{"n_layer": 9, "d_model": 256, "n_head": 4, "n_kv_head": 1, "head_dim": 64, "d_mlp": 512, "vocab_size": 2048, "activation": "swiglu", "norm": "rmsnorm", "norm_place": "pre", "norm_eps": 1e-06, "positions": "rope", "rope_base": 10000.0, "rope_fraction": 1.0, "qk_norm": true, "attn_scale": 0.125, "bias": "none", "tie_embeddings": false, "parallel_block": false, "init": "orth", "init_std_qkv": 0.0233, "init_std_o": 0.00548, "init_std_up": 0.0233, "init_std_down": 0.00388, "init_out_by_depth": true, "optimizer": "muon_variant", "lr": 0.0131, "lr_mult_qkv": 0.5, "lr_mult_o": 3.0, "lr_mult_down": 3.0, "beta1": 0.95, "lr_head": 0.00881, "warmup_steps": 101, "schedule": "wsd", "decay_fraction": 0.688, "decay_shape": "linear", "final_lr_fraction": 0.05, "batch_tokens": 32768, "seq_len": 1024, "doc_mask": true, "train_tokens": 129600000, "steps": 3956, "dataset": "wikipedia_en"}
MLP neurons of a small language model. Each row is named by its layer, matrix (gate and up: input weights) and neuron, and shows model dimensions 96-223. Each number is 50 + 12 x the weight over its row's rms, rounded and kept within 0 to 99. A neuron's up and down rows have the sign that makes its largest values positive.
After each neuron's rows, "fires on" lists the tokens most often at its 100 highest values on Wikipedia text that the model never trained on.

L4.gate16:34 46 41 79 67 50 52 51 59 29 27 44 52 50 62 62 64 32 58 32 54 52 65 28 69 83 59 66 54 60 55 35 50 38 68 45 52 32 49 54 36 72 33 43 43 52 59 40 45 39 64 59 39 36 48 46 67 40 51 70 69 63 45 39 34 43 47 60 40 69 70 37 30 33 60 58 30 62 45 41 47 41 53 72 45 46 45 63 57 44 53 27 60 50 47 61 49 49 42 48 67 42 64 34 49 36 61 62 70 51 46 56 57 50 58 68 32 76 58 32 49 46 67 35 51 45 35 25
L4.up16:46 50 54 42 41 35 55 64 56 31 56 72 72 35 65 62 41 50 24 36 60 61 85 68 56 43 59 55 39 42 55 46 62 35 53 59 55 34 40 52 42 51 33 70 40 63 56 62 44 41 45 69 65 61 43 48 62 61 53 40 50 73 59 51 52 40 41 60 46 47 65 17 42 63 63 46 36 55 58 33 60 44 31 40 49 50 39 41 42 46 32 46 53 43 73 59 74 43 61 51 42 39 57 45 63 60 53 58 42 46 54 45 78 24 59 55 47 53 51 39 53 52 61 17 47 44 35 54
fires on: ".", "ol", "il", "e"

L2.gate249:49 35 57 53 51 65 57 70 50 35 53 40 53 62 71 60 55 38 47 65 68 50 44 60 49 54 35 37 61 73 46 26 36 38 51 50 47 41 33 61 61 47 43 54 74 62 68 39 22 56 56 56 19 63 50 50 48 52 51 47 56 52 46 58 45 47 33 43 55 39 50 47 43 67 31 45 51 43 37 53 50 46 69 30 35 60 29 53 54 32 26 30 58 41 49 45 52 49 39 47 41 49 63 49 50 57 42 45 50 65 37 58 32 64 67 38 47 49 57 54 44 67 55 52 63 49 39 59
L2.up249:48 45 33 47 37 55 51 60 57 33 38 55 47 49 60 47 37 77 49 59 57 45 59 41 53 55 53 47 61 44 55 45 29 22 41 34 71 54 40 33 73 74 47 61 57 46 36 43 44 39 55 60 46 62 56 50 18 33 41 60 49 67 59 34 51 37 67 40 32 39 42 61 41 51 47 60 37 38 59 59 47 56 40 42 66 49 63 47 60 57 70 50 46 59 42 37 40 39 49 61 52 45 53 64 62 37 70 47 55 63 76 31 57 39 54 42 55 46 60 41 52 66 20 39 76 53 39 55
fires on: "ad", " sc", " report", "fl", "d"

L4.gate201:66 62 50 50 73 39 60 67 56 57 28 49 35 27 62 61 75 63 35 55 60 50 62 48 47 37 48 64 29 48 46 67 37 36 66 29 52 47 58 70 51 49 33 62 55 45 60 37 53 53 49 59 53 72 47 47 73 46 31 50 40 43 76 51 37 60 34 36 36 44 39 41 47 48 43 56 64 27 39 78 55 52 65 49 33 38 46 31 60 57 70 79 60 34 67 45 53 49 40 41 45 28 43 49 56 54 52 42 44 34 36 40 68 36 73 55 43 36 47 32 33 50 54 43 58 60 63 46
L4.up201:41 71 52 53 63 45 77 55 44 60 40 64 24 77 40 64 46 39 69 63 45 45 41 63 55 62 47 45 35 65 26 60 20 42 45 67 72 39 51 37 50 42 54 44 45 50 48 57 33 63 30 50 52 49 63 40 40 56 52 42 38 57 55 60 47 83 42 29 50 41 42 61 50 58 62 45 46 42 49 68 24 54 53 48 45 50 52 33 74 52 56 50 61 46 58 69 77 46 52 62 46 60 75 52 45 60 20 34 67 48 65 63 67 51 46 50 35 36 48 41 61 51 47 51 43 28 51 60
fires on: "c", "C", " cl", "enc", "ec", " sc"

L2.gate135:42 45 54 74 57 39 70 67 50 46 42 47 29 55 55 51 40 48 68 50 35 36 32 68 55 42 58 24 51 61 40 22 48 37 62 54 52 53 57 73 30 38 56 28 59 34 50 56 38 44 75 43 48 58 39 20 45 42 46 43 48 52 50 60 43 41 65 52 44 47 49 53 48 46 49 52 43 53 64 44 57 52 64 35 47 55 67 48 46 41 41 26 59 61 29 74 61 65 57 35 34 43 48 22 63 41 34 79 17 39 40 59 44 43 53 48 59 57 34 54 54 40 60 49 57 30 56 44
L2.up135:62 57 51 46 71 48 70 72 50 20 52 36 42 38 66 38 31 36 35 57 72 40 46 67 40 35 70 30 51 66 58 49 56 47 24 58 53 67 61 74 52 67 44 26 47 51 51 63 19 59 37 45 42 51 47 41 32 59 49 33 48 52 56 57 50 50 62 56 58 38 62 46 50 57 30 56 51 35 65 55 72 28 41 45 52 31 71 36 66 40 59 54 52 62 55 49 49 55 65 28 46 50 60 56 41 31 37 64 40 43 52 53 65 46 28 44 39 36 16 40 51 45 29 40 40 63 56 41
fires on: " Pr", " pr", "m", "r", "pr", "anc"

L4.gate66:63 59 41 72 59 55 48 53 59 38 58 60 53 51 52 53 68 44 65 45 78 47 59 59 36 74 51 63 29 64 53 46 42 46 55 44 62 28 32 31 34 58 39 53 61 65 31 55 35 47 40 55 46 41 32 64 50 44 56 44 60 48 63 73 41 42 40 50 33 23 54 38 38 45 65 46 51 60 39 45 44 35 51 64 55 22 58 23 56 62 41 51 52 66 51 45 44 77 51 62 41 43 75 58 54 62 64 55 56 52 41 42 50 51 55 46 61 49 58 41 68 52 62 50 41 38 50 44
L4.up66:38 60 36 63 51 48 48 48 69 70 49 60 39 52 64 56 64 58 66 61 40 54 29 83 74 60 60 55 61 45 54 40 48 54 66 52 46 27 41 44 45 42 62 67 72 65 67 55 49 55 49 29 67 56 55 59 56 46 38 39 39 34 49 49 57 52 40 50 66 49 52 52 54 40 43 57 35 33 36 67 51 38 45 66 66 67 29 40 29 48 44 53 43 52 54 56 44 57 34 39 45 65 41 60 54 63 62 38 54 74 36 65 59 57 29 45 65 54 46 56 74 39 25 42 36 24 50 52
fires on: " res", " Res", "ons", "res", " Sw"

L4.gate190:39 21 30 56 41 56 50 38 76 59 43 51 54 50 67 51 58 50 64 53 22 53 64 62 57 54 49 66 49 63 51 54 42 35 49 55 65 57 35 38 49 50 36 57 51 56 50 47 39 48 55 79 56 55 48 22 60 43 65 57 51 38 51 58 35 49 66 42 31 50 55 56 61 48 46 29 46 46 37 55 56 40 60 64 40 73 36 46 80 47 42 41 58 73 27 32 54 72 60 39 37 60 75 65 35 50 47 48 43 65 62 38 65 52 48 57 30 61 61 49 58 40 53 52 73 43 53 65
L4.up190:67 28 90 48 67 46 68 43 57 66 45 28 75 58 37 44 37 65 60 56 48 47 60 44 51 60 52 46 60 68 49 34 49 47 47 61 52 50 57 75 45 37 74 34 50 43 55 52 36 26 42 64 45 39 34 66 60 62 55 67 52 52 46 45 65 59 43 48 43 55 87 66 55 49 36 50 62 60 55 49 55 31 49 51 44 66 19 54 49 53 59 60 47 39 48 48 53 42 50 56 24 49 43 56 42 47 51 58 25 62 48 57 56 49 54 57 46 48 54 50 53 64 66 67 53 48 50 40
fires on: "d", "s", " le", "on", "ens", "ric"

L4.gate300:34 55 68 39 65 45 53 63 50 64 55 59 48 31 35 52 58 42 69 58 32 66 64 65 59 69 39 50 43 69 63 46 55 62 60 42 74 46 50 66 35 33 62 60 54 67 55 70 48 52 63 39 48 59 33 61 36 42 60 46 53 55 62 31 67 37 49 66 75 59 49 52 33 60 58 67 55 28 37 61 70 68 69 67 52 43 44 34 34 52 49 65 82 38 55 41 39 45 41 48 57 58 62 46 45 24 36 33 24 52 57 43 50 51 46 53 44 77 39 52 69 57 59 66 52 33 51 48
L4.up300:54 44 46 55 57 57 59 54 48 31 46 62 51 29 50 48 40 56 68 41 32 44 49 44 27 60 48 68 67 31 48 64 67 44 48 65 68 19 55 42 36 42 54 49 48 44 39 58 56 47 66 18 55 84 85 55 47 60 52 60 70 70 75 43 40 44 25 55 45 53 60 35 34 52 40 50 33 39 40 54 55 51 53 40 54 67 69 31 68 58 37 42 57 42 35 63 30 54 31 51 48 28 49 64 48 38 44 52 44 37 40 63 59 48 34 76 44 33 46 42 51 46 38 42 55 55 48 35
fires on: "ac", ":", "g", "iz", "eg", "°"

L4.gate255:51 52 35 47 48 83 42 58 23 63 60 45 60 42 59 64 49 25 70 27 58 48 58 34 52 67 51 50 38 54 61 64 76 48 54 57 40 52 57 56 54 35 38 60 38 35 70 48 57 65 42 44 39 57 44 47 60 64 76 51 43 67 30 60 65 51 64 51 53 47 47 53 38 59 38 73 61 37 40 45 63 39 66 65 39 61 60 18 44 59 69 60 45 65 49 65 67 49 51 63 42 60 53 39 56 41 56 58 42 39 36 54 54 51 47 20 53 64 49 62 41 45 49 75 44 50 59 51
L4.up255:56 51 35 55 41 57 39 54 30 41 47 39 65 49 55 40 54 61 50 47 53 49 66 53 27 28 45 48 52 48 37 65 58 39 60 49 45 43 47 55 53 28 41 37 54 66 71 41 55 66 51 43 37 39 56 42 83 41 60 38 72 53 52 49 41 60 56 56 35 57 32 60 65 47 67 60 41 67 65 38 57 61 70 65 43 66 65 50 56 32 52 55 55 59 39 34 54 61 55 71 55 67 44 53 51 42 35 67 69 44 53 50 62 71 41 44 61 51 47 47 43 52 44 46 48 56 60 20
fires on: " number", "ab", " end", "n", "age", " ("

L4.gate442:66 46 53 38 70 53 47 46 45 33 43 46 46 54 57 50 51 48 44 37 70 58 37 54 42 49 65 68 65 36 52 57 49 58 48 25 62 49 54 50 43 46 48 35 78 36 47 67 47 38 53 64 36 50 48 35 61 46 59 57 46 58 51 66 45 39 43 52 52 67 48 43 54 40 29 17 56 53 61 45 43 37 64 42 71 77 33 40 63 66 70 44 54 62 31 58 44 50 51 54 65 31 45 63 31 51 38 50 51 49 59 42 60 52 54 47 54 39 23 56 36 56 48 56 55 47 43 49
L4.up442:69 57 43 42 58 65 61 52 39 44 37 44 43 45 51 35 21 47 46 50 61 51 53 28 72 51 83 37 44 27 53 62 52 32 44 38 43 51 48 55 72 62 51 25 56 35 55 39 59 52 57 47 68 62 62 47 39 37 46 58 42 46 55 51 48 64 53 55 66 40 35 50 50 64 70 43 28 63 54 29 50 66 26 65 53 63 35 41 44 60 58 42 35 64 46 32 43 35 40 32 43 49 65 45 40 63 62 59 45 70 61 41 47 39 38 48 42 67 58 62 32 46 61 66 55 69 60 39
fires on: " |", " –", " made"

L2.gate393:20 47 68 23 51 47 61 51 47 52 57 36 42 49 52 53 43 62 65 46 55 64 66 53 40 49 58 55 52 39 36 57 70 51 35 61 29 39 33 66 44 64 47 58 52 39 44 59 49 53 27 49 46 42 39 67 36 48 54 35 40 52 58 51 50 65 68 60 59 25 57 49 43 65 45 49 50 31 39 71 49 34 49 42 56 48 44 55 57 50 45 36 50 43 41 43 45 69 57 59 49 36 67 49 40 50 44 28 46 35 29 50 42 53 67 62 44 44 39 39 65 58 49 44 60 47 64 70
L2.up393:38 52 76 45 54 44 53 39 51 59 76 34 49 76 61 33 52 48 50 51 66 60 63 55 32 45 68 29 63 40 52 52 52 42 49 43 33 54 41 61 46 59 46 39 38 45 54 30 32 46 50 46 44 48 54 71 33 35 47 68 43 48 42 55 57 52 57 48 77 37 47 35 39 76 53 58 52 45 55 47 50 56 59 49 36 48 60 48 25 48 40 59 62 56 56 39 56 62 47 42 52 37 67 66 56 48 68 43 61 40 60 49 32 54 46 61 52 58 52 38 46 51 52 43 59 62 45 47
fires on: " Is", " am", " Ab", " Am", " im"

L2.gate55:40 52 46 61 53 46 44 47 64 53 60 66 37 50 44 55 42 58 58 66 61 41 30 57 48 42 49 42 63 58 42 65 52 78 41 47 37 40 62 74 69 47 68 50 35 63 49 39 53 31 46 60 33 56 35 47 40 68 63 39 60 58 66 50 52 28 70 35 57 54 63 59 43 37 38 38 55 52 65 75 72 51 54 75 74 59 52 42 27 32 34 38 73 53 43 39 54 61 51 45 44 57 49 45 61 61 47 69 60 40 24 57 75 46 47 35 64 51 31 50 61 58 50 48 67 42 52 34
L2.up55:39 38 44 56 67 40 40 50 42 56 38 49 37 54 42 64 50 49 50 44 56 53 83 34 32 55 42 34 53 81 57 62 33 32 33 25 43 43 42 21 74 57 48 42 54 38 42 31 40 49 62 63 46 53 54 49 37 36 35 37 40 53 43 60 54 50 38 33 57 45 40 59 26 74 45 54 37 31 44 51 44 41 44 62 37 45 41 37 55 59 46 49 26 56 61 42 44 52 48 53 38 40 51 41 55 81 84 58 38 51 28 58 36 65 56 58 58 67 62 42 53 63 38 34 32 58 51 63
fires on: ":", " series", "s", "'s", "way", " |"

L2.gate56:50 70 45 66 48 56 30 63 29 44 61 53 35 56 49 41 58 42 35 41 38 40 53 48 68 58 48 56 45 65 28 40 45 27 37 56 50 48 48 36 47 88 38 49 34 33 50 46 23 68 82 48 62 74 42 57 39 57 51 45 51 42 73 48 53 57 48 60 28 60 39 62 39 44 52 52 77 62 63 66 53 66 29 56 57 44 56 62 56 62 38 25 22 48 57 43 49 50 64 45 58 56 46 52 58 43 33 47 62 34 43 24 56 38 66 61 46 51 50 32 56 54 60 34 53 73 40 58
L2.up56:56 52 36 43 64 46 51 42 31 42 35 33 45 52 50 17 25 56 50 49 44 44 74 71 60 49 72 54 55 53 49 48 61 29 46 41 50 56 42 57 57 78 49 43 46 46 41 47 45 43 71 44 50 46 69 44 63 51 48 51 52 45 57 54 49 61 53 57 43 36 47 34 60 50 66 45 69 63 65 70 52 53 14 50 37 53 56 49 35 63 54 44 38 64 46 49 60 63 39 48 39 70 55 61 34 43 28 48 55 41 52 42 40 33 46 75 52 52 60 31 65 61 42 45 60 58 44 51
fires on: " comp", " imp", "p", " Comp"

L4.gate461:42 40 54 54 62 30 27 28 39 52 50 58 35 48 60 65 52 37 51 51 60 45 41 42 68 59 71 45 43 52 43 51 39 42 37 45 43 49 33 66 57 50 33 44 30 55 61 30 67 55 49 51 64 55 51 48 53 51 44 50 54 41 52 64 63 47 57 54 35 55 39 39 46 37 50 49 33 33 47 31 49 42 54 46 49 54 61 44 44 68 43 43 48 43 46 56 31 63 64 69 81 56 65 43 68 48 48 57 44 63 38 38 37 50 64 33 47 53 64 53 35 56 32 25 57 55 45 38
L4.up461:71 47 57 50 39 53 44 13 51 62 51 28 53 32 44 70 52 60 35 68 74 39 54 61 49 45 54 60 49 31 56 72 39 47 55 17 69 74 55 54 43 39 54 48 60 76 49 45 45 51 46 64 54 69 62 47 40 51 47 48 55 37 42 63 55 52 53 56 36 69 56 47 46 51 31 24 63 57 35 56 46 37 69 49 61 42 42 36 42 54 86 58 47 58 26 57 43 37 61 44 64 52 68 41 43 38 33 37 55 49 40 50 63 69 48 49 51 44 30 51 57 56 54 57 46 35 66 58
fires on: "b", " v", "19", "V", "R", " into"

L2.gate46:44 46 62 68 65 64 65 46 73 43 48 37 44 30 44 56 57 58 68 66 56 52 72 64 38 40 52 46 35 36 46 28 18 52 69 57 53 45 38 45 49 40 52 57 64 65 37 59 45 53 39 55 46 41 50 27 45 44 42 40 34 61 51 40 34 37 53 36 70 64 36 53 49 60 55 34 37 37 35 56 52 51 60 62 57 53 50 35 51 66 23 28 50 37 33 35 51 56 65 36 43 43 34 43 09 73 74 29 32 52 45 25 76 24 32 55 33 43 43 40 53 46 71 34 62 34 36 44
L2.up46:39 45 42 50 67 42 68 33 49 75 53 52 40 57 70 32 54 50 58 46 48 28 46 58 31 44 41 63 45 54 52 42 49 40 59 50 65 81 29 55 44 60 59 40 62 39 52 54 59 42 36 51 49 27 45 46 51 42 51 47 46 60 58 52 46 74 59 56 60 72 64 51 63 54 36 68 32 36 61 62 54 28 50 53 39 41 42 37 48 53 38 55 54 54 49 32 64 45 61 48 60 53 49 46 21 68 77 45 35 46 39 54 48 54 43 71 48 38 36 41 51 64 47 51 46 39 59 76
fires on: "ment", "and", "aw", "air"

L2.gate251:61 41 57 50 50 59 63 62 43 58 51 53 51 52 36 56 36 53 43 67 40 56 58 30 66 47 52 73 29 40 53 77 58 58 45 39 73 46 44 36 49 29 47 65 42 58 58 55 72 47 48 48 62 46 53 72 39 56 42 52 53 66 52 68 41 49 58 49 56 54 19 34 34 58 68 61 53 69 54 27 48 71 57 50 45 59 65 34 46 56 58 62 30 48 29 57 39 42 69 65 53 32 51 44 42 55 38 55 51 41 54 29 43 56 63 47 76 71 56 68 52 37 39 70 40 71 30 47
L2.up251:65 50 58 50 32 35 61 39 53 30 54 28 40 67 57 49 50 70 47 47 50 49 50 53 44 48 57 48 46 51 57 43 35 43 53 14 60 46 62 64 55 56 46 55 67 53 45 43 51 45 51 60 46 43 48 44 48 49 31 27 78 48 79 39 29 74 60 73 42 50 53 41 63 59 69 49 71 63 42 43 53 55 49 49 52 22 71 63 34 48 55 63 48 56 66 52 58 41 45 46 58 59 41 45 55 75 37 73 33 54 40 41 45 63 61 53 50 57 52 55 43 45 41 37 60 48 43 28
fires on: " (", "″", "–"

L4.gate207:27 77 39 58 36 60 52 45 43 46 56 46 60 45 57 53 53 43 47 39 42 39 44 68 41 48 77 66 46 64 44 66 62 46 48 59 45 65 27 58 17 44 53 47 41 38 45 48 53 57 47 71 49 58 54 61 51 27 64 68 51 68 43 60 43 14 30 60 45 66 41 56 49 62 65 60 54 44 42 58 51 29 58 67 44 29 69 49 14 57 55 56 60 54 51 59 67 57 17 53 61 59 70 56 35 32 47 53 48 50 39 73 38 76 38 23 54 57 38 60 37 42 48 43 37 28 39 71
L4.up207:52 51 38 61 58 64 23 41 59 40 57 58 54 39 52 58 47 49 60 50 62 35 49 54 27 46 53 80 62 57 28 61 56 50 29 62 59 56 68 57 49 53 27 53 48 66 69 54 60 49 66 47 63 52 66 46 47 55 62 59 54 48 63 35 48 49 53 25 57 36 37 41 42 32 49 17 48 41 62 42 34 57 65 57 55 41 44 47 25 35 56 53 65 47 25 54 51 41 42 54 70 55 46 49 70 56 30 64 34 48 39 42 60 54 52 43 34 58 62 57 38 54 75 62 66 45 61 63
fires on: ":", "–", "',", " ft", "°", "ength"

L4.gate303:44 55 65 40 53 65 53 47 32 39 66 74 47 50 57 50 73 48 36 53 76 51 45 50 62 29 73 68 59 53 54 35 37 65 73 35 55 48 55 82 52 49 62 80 52 64 63 57 44 42 37 31 51 35 51 60 46 31 48 46 30 43 62 48 53 31 71 70 40 74 39 32 48 35 49 48 41 70 53 60 47 54 44 78 72 66 56 34 48 42 73 56 59 47 49 44 50 51 34 48 47 54 75 38 33 44 65 45 64 62 45 59 42 46 31 48 81 58 43 47 52 73 53 55 60 34 28 46
L4.up303:42 47 42 51 48 56 48 67 68 55 51 80 33 39 44 49 74 56 48 58 62 54 57 65 40 55 51 54 45 54 61 46 28 41 62 58 43 53 65 68 47 60 51 51 47 59 62 64 33 45 71 50 39 53 55 51 52 37 35 36 50 81 52 44 46 63 46 58 52 69 32 38 65 54 66 72 37 41 54 62 61 58 26 53 51 60 54 43 39 70 62 52 35 61 74 46 36 18 60 49 48 54 67 40 55 57 49 68 48 64 46 66 23 50 45 60 36 75 64 34 43 68 58 65 60 49 53 71
fires on: ".", ")."

L4.gate309:69 46 47 57 48 59 32 38 54 41 79 49 38 59 51 49 34 46 45 43 64 54 70 57 72 51 55 44 58 50 63 31 34 54 49 30 65 63 45 53 49 42 32 45 72 44 48 64 47 66 71 50 60 39 41 33 39 47 52 34 47 39 52 36 55 47 48 33 58 47 38 56 42 44 33 45 31 46 52 67 46 46 40 23 67 35 58 36 27 41 50 38 81 58 63 19 40 46 53 48 44 45 59 43 46 50 17 64 53 52 56 32 41 32 57 61 24 47 51 54 58 57 38 60 43 56 49 25
L4.up309:74 80 62 45 63 51 69 61 54 53 38 46 76 57 50 38 56 60 13 30 47 67 58 49 71 39 69 58 44 35 57 52 47 48 53 48 70 44 34 44 40 42 60 52 63 43 60 45 55 29 51 43 60 59 54 51 52 40 59 37 62 54 53 34 38 31 44 47 56 57 33 58 51 63 45 35 37 38 63 55 61 62 38 53 51 64 45 52 76 53 45 51 71 57 43 52 50 49 51 50 60 42 46 64 41 51 33 59 50 52 87 32 55 29 55 42 45 56 36 71 42 52 69 60 57 71 44 44
fires on: "ed", " made", " died", " place", "arried", " are"

L2.gate494:66 37 31 22 43 54 45 57 47 65 48 58 64 40 49 32 52 46 52 42 26 26 37 59 56 48 43 70 43 55 40 63 58 45 64 49 55 47 58 33 28 59 57 49 45 32 62 42 61 44 58 57 68 60 41 58 54 28 57 48 58 44 55 73 57 61 52 37 60 50 42 53 34 46 45 47 70 66 59 44 66 37 46 37 75 44 59 58 56 59 45 21 50 47 50 60 45 44 63 45 59 55 53 69 35 49 50 36 73 62 48 44 56 44 41 29 43 47 67 26 44 49 39 47 40 53 37 54
L2.up494:72 57 49 26 37 64 64 53 52 64 41 50 49 55 58 41 40 33 51 56 43 39 37 59 68 52 35 52 55 73 33 51 53 42 51 53 57 54 52 43 50 49 62 46 52 49 48 42 73 42 59 67 37 30 35 50 66 39 72 48 59 59 69 66 47 56 26 46 49 52 42 52 51 60 54 32 51 49 46 55 57 44 42 56 63 80 59 47 48 21 58 36 36 47 36 64 54 65 41 39 54 65 54 44 47 51 72 52 59 55 59 56 30 33 44 52 59 58 71 77 25 63 45 27 51 48 40 61
fires on: " be"

L4.gate418:52 39 39 62 38 49 34 65 50 48 50 56 64 34 48 58 31 64 51 56 60 65 51 31 46 76 28 35 39 66 59 54 64 48 42 57 63 48 35 41 24 49 42 38 42 53 25 46 39 44 64 55 65 49 54 64 42 55 56 51 35 55 30 51 43 48 39 70 59 38 57 32 43 67 59 55 65 36 44 54 62 34 19 42 46 47 69 20 48 51 54 44 57 44 60 34 38 48 28 82 56 55 56 51 47 34 41 65 48 38 55 37 53 46 41 61 48 59 49 51 49 59 38 55 72 53 37 35
L4.up418:55 39 52 49 25 38 51 53 87 45 33 62 59 67 52 56 59 62 46 58 60 58 40 69 66 57 49 36 46 51 62 55 49 44 72 25 39 44 41 58 46 41 47 58 69 48 73 53 39 60 63 42 68 40 54 47 60 51 59 33 29 39 50 46 27 57 41 79 69 71 50 32 56 50 49 40 34 44 47 48 63 51 40 62 59 37 48 23 46 64 54 47 40 50 74 43 36 59 44 72 45 47 60 49 55 53 34 47 56 64 36 44 49 44 67 40 37 41 53 45 33 45 40 60 47 29 52 41
fires on: ",", " (", "et", "ent", "ac"

L4.gate189:47 24 44 46 34 77 47 40 53 57 52 38 40 58 29 31 91 64 84 51 39 66 52 59 70 51 47 59 51 59 53 62 52 39 38 65 54 36 39 59 36 43 75 66 57 68 64 49 47 68 61 48 45 57 45 31 48 17 58 57 59 39 57 76 46 43 52 56 33 57 38 61 47 50 44 43 49 43 51 39 46 49 60 42 47 48 62 48 55 31 49 52 42 47 51 45 81 53 61 51 61 47 61 50 75 51 51 43 76 61 70 73 52 45 57 54 36 66 41 53 42 41 58 39 56 36 59 24
L4.up189:60 64 42 47 55 52 64 38 54 57 54 47 58 57 49 46 40 61 57 30 43 42 40 61 63 40 50 39 33 49 62 30 56 58 69 40 50 33 57 42 70 45 54 89 62 55 54 57 74 48 41 57 28 38 72 61 73 66 58 68 51 41 62 60 55 50 58 68 43 46 52 46 62 73 41 46 48 40 56 40 34 48 47 66 51 45 51 59 41 47 43 54 70 39 46 28 35 49 51 31 20 53 36 75 43 37 61 34 76 51 40 66 42 55 47 49 59 49 70 32 50 38 36 55 53 53 61 46
fires on: ".", "ens", "es", "en", "ge", "s"

L2.gate230:50 59 49 24 37 63 53 44 45 70 55 55 52 61 43 28 49 44 56 73 60 59 79 49 53 52 49 37 29 75 45 46 36 65 63 28 52 32 65 52 58 47 58 42 57 35 73 57 57 61 51 44 42 45 53 52 34 41 26 42 33 64 52 38 46 62 42 53 57 62 43 41 49 51 48 42 33 41 66 49 62 67 40 18 61 45 49 52 71 38 44 49 61 35 24 29 42 59 48 71 32 56 48 53 11 59 66 55 48 15 67 62 56 39 41 77 67 56 57 43 46 56 52 55 51 48 35 44
L2.up230:51 36 53 44 56 63 51 54 63 50 62 61 67 53 57 57 47 51 34 68 53 59 42 47 57 33 47 43 20 61 56 48 36 45 35 18 78 48 51 44 57 41 42 24 67 54 59 58 61 58 64 59 31 42 42 70 45 34 44 59 61 68 50 50 53 46 29 26 54 58 60 47 61 74 43 49 53 64 46 67 47 30 42 48 34 45 35 64 40 53 50 42 48 37 43 48 60 35 59 45 43 29 40 43 69 60 44 75 66 38 37 44 56 48 52 47 41 67 56 36 59 41 44 55 49 62 37 72
fires on: " cont", "on", " dist", "ist", "e", "ert"

L2.gate158:42 36 37 48 54 19 47 75 26 42 36 46 42 73 56 48 49 42 52 47 52 32 48 63 72 39 55 71 35 64 65 46 34 50 71 51 64 68 50 46 33 31 49 31 54 39 63 50 53 59 67 39 47 44 41 42 45 49 35 33 44 69 45 51 44 62 49 63 38 61 45 31 45 42 57 62 62 47 58 59 65 47 38 46 51 39 57 58 47 48 67 54 61 60 50 51 43 48 59 24 65 38 34 54 55 48 41 58 40 47 53 62 61 58 37 46 35 55 33 49 44 67 50 58 40 26 54 65
L2.up158:59 51 35 39 64 50 34 47 62 31 28 55 51 59 71 65 48 43 56 47 31 44 53 62 70 50 54 58 35 45 45 36 36 52 58 49 64 54 34 49 39 36 45 46 53 47 55 20 52 45 53 45 38 59 55 67 63 60 46 42 44 60 43 58 05 48 31 42 31 42 38 46 46 54 27 60 78 62 49 47 73 26 48 53 43 48 77 45 64 34 60 50 67 43 59 31 41 52 40 46 41 50 46 60 33 57 47 44 70 52 62 44 45 32 31 59 31 36 49 40 36 59 46 58 55 38 50 49
fires on: "av", " Lou", "ou", " mon", " Jun", "anc"

L2.gate130:29 55 46 40 64 57 64 38 47 71 31 41 48 42 53 38 57 49 40 57 63 53 65 52 69 56 76 54 50 55 46 36 25 42 62 67 30 70 63 43 33 29 45 57 69 23 45 30 52 53 59 41 51 47 47 43 42 49 39 39 44 44 46 41 59 63 49 53 24 53 48 55 60 55 58 45 53 58 39 57 56 47 53 34 40 29 45 53 46 69 25 62 58 57 64 36 67 33 63 59 43 66 50 52 28 45 61 54 62 48 64 43 44 34 48 88 34 69 49 49 34 60 52 37 47 55 40 50
L2.up130:36 45 65 56 67 51 59 59 51 50 56 60 70 29 49 65 72 43 45 49 36 70 61 27 60 36 63 61 35 42 33 44 48 16 52 65 41 23 54 56 54 43 61 49 52 61 36 42 37 35 66 53 49 50 60 48 47 62 59 38 45 38 40 40 58 58 55 24 43 53 40 45 52 26 35 65 38 51 63 51 62 39 40 34 39 69 53 36 39 63 33 58 64 63 59 47 78 42 67 40 50 70 52 66 61 59 74 49 64 63 24 46 62 56 48 26 49 66 39 51 46 67 48 58 62 58 50 49
fires on: "e", "and"

L4.gate356:38 36 41 53 68 51 57 45 38 43 61 54 54 55 46 50 61 54 50 43 56 70 45 69 46 33 50 55 32 65 48 31 45 35 65 41 44 36 46 70 49 51 56 74 45 66 45 53 32 47 67 67 44 41 29 68 41 57 41 36 34 58 40 78 64 49 51 63 48 85 29 26 50 47 56 55 57 28 44 41 56 59 66 37 63 57 56 42 28 69 50 61 45 38 67 37 55 35 61 46 70 43 62 44 39 53 41 53 54 40 30 61 36 57 55 63 68 62 50 52 35 66 54 72 58 46 42 55
L4.up356:32 47 45 60 62 50 61 43 53 53 57 56 55 53 48 48 47 49 43 54 52 49 59 86 56 44 48 40 41 50 49 25 45 29 68 29 51 44 38 64 63 63 56 68 62 55 39 51 34 39 68 54 31 54 48 59 46 56 28 49 39 40 39 73 60 69 55 55 47 82 29 36 49 36 68 48 47 24 56 54 46 75 61 41 59 71 52 42 35 78 37 91 41 45 53 44 51 36 57 46 60 45 42 35 43 59 38 40 55 40 36 68 31 44 54 52 44 59 45 46 22 60 51 71 55 68 59 63
fires on: ".", " |", "\n", ").", ",", " the"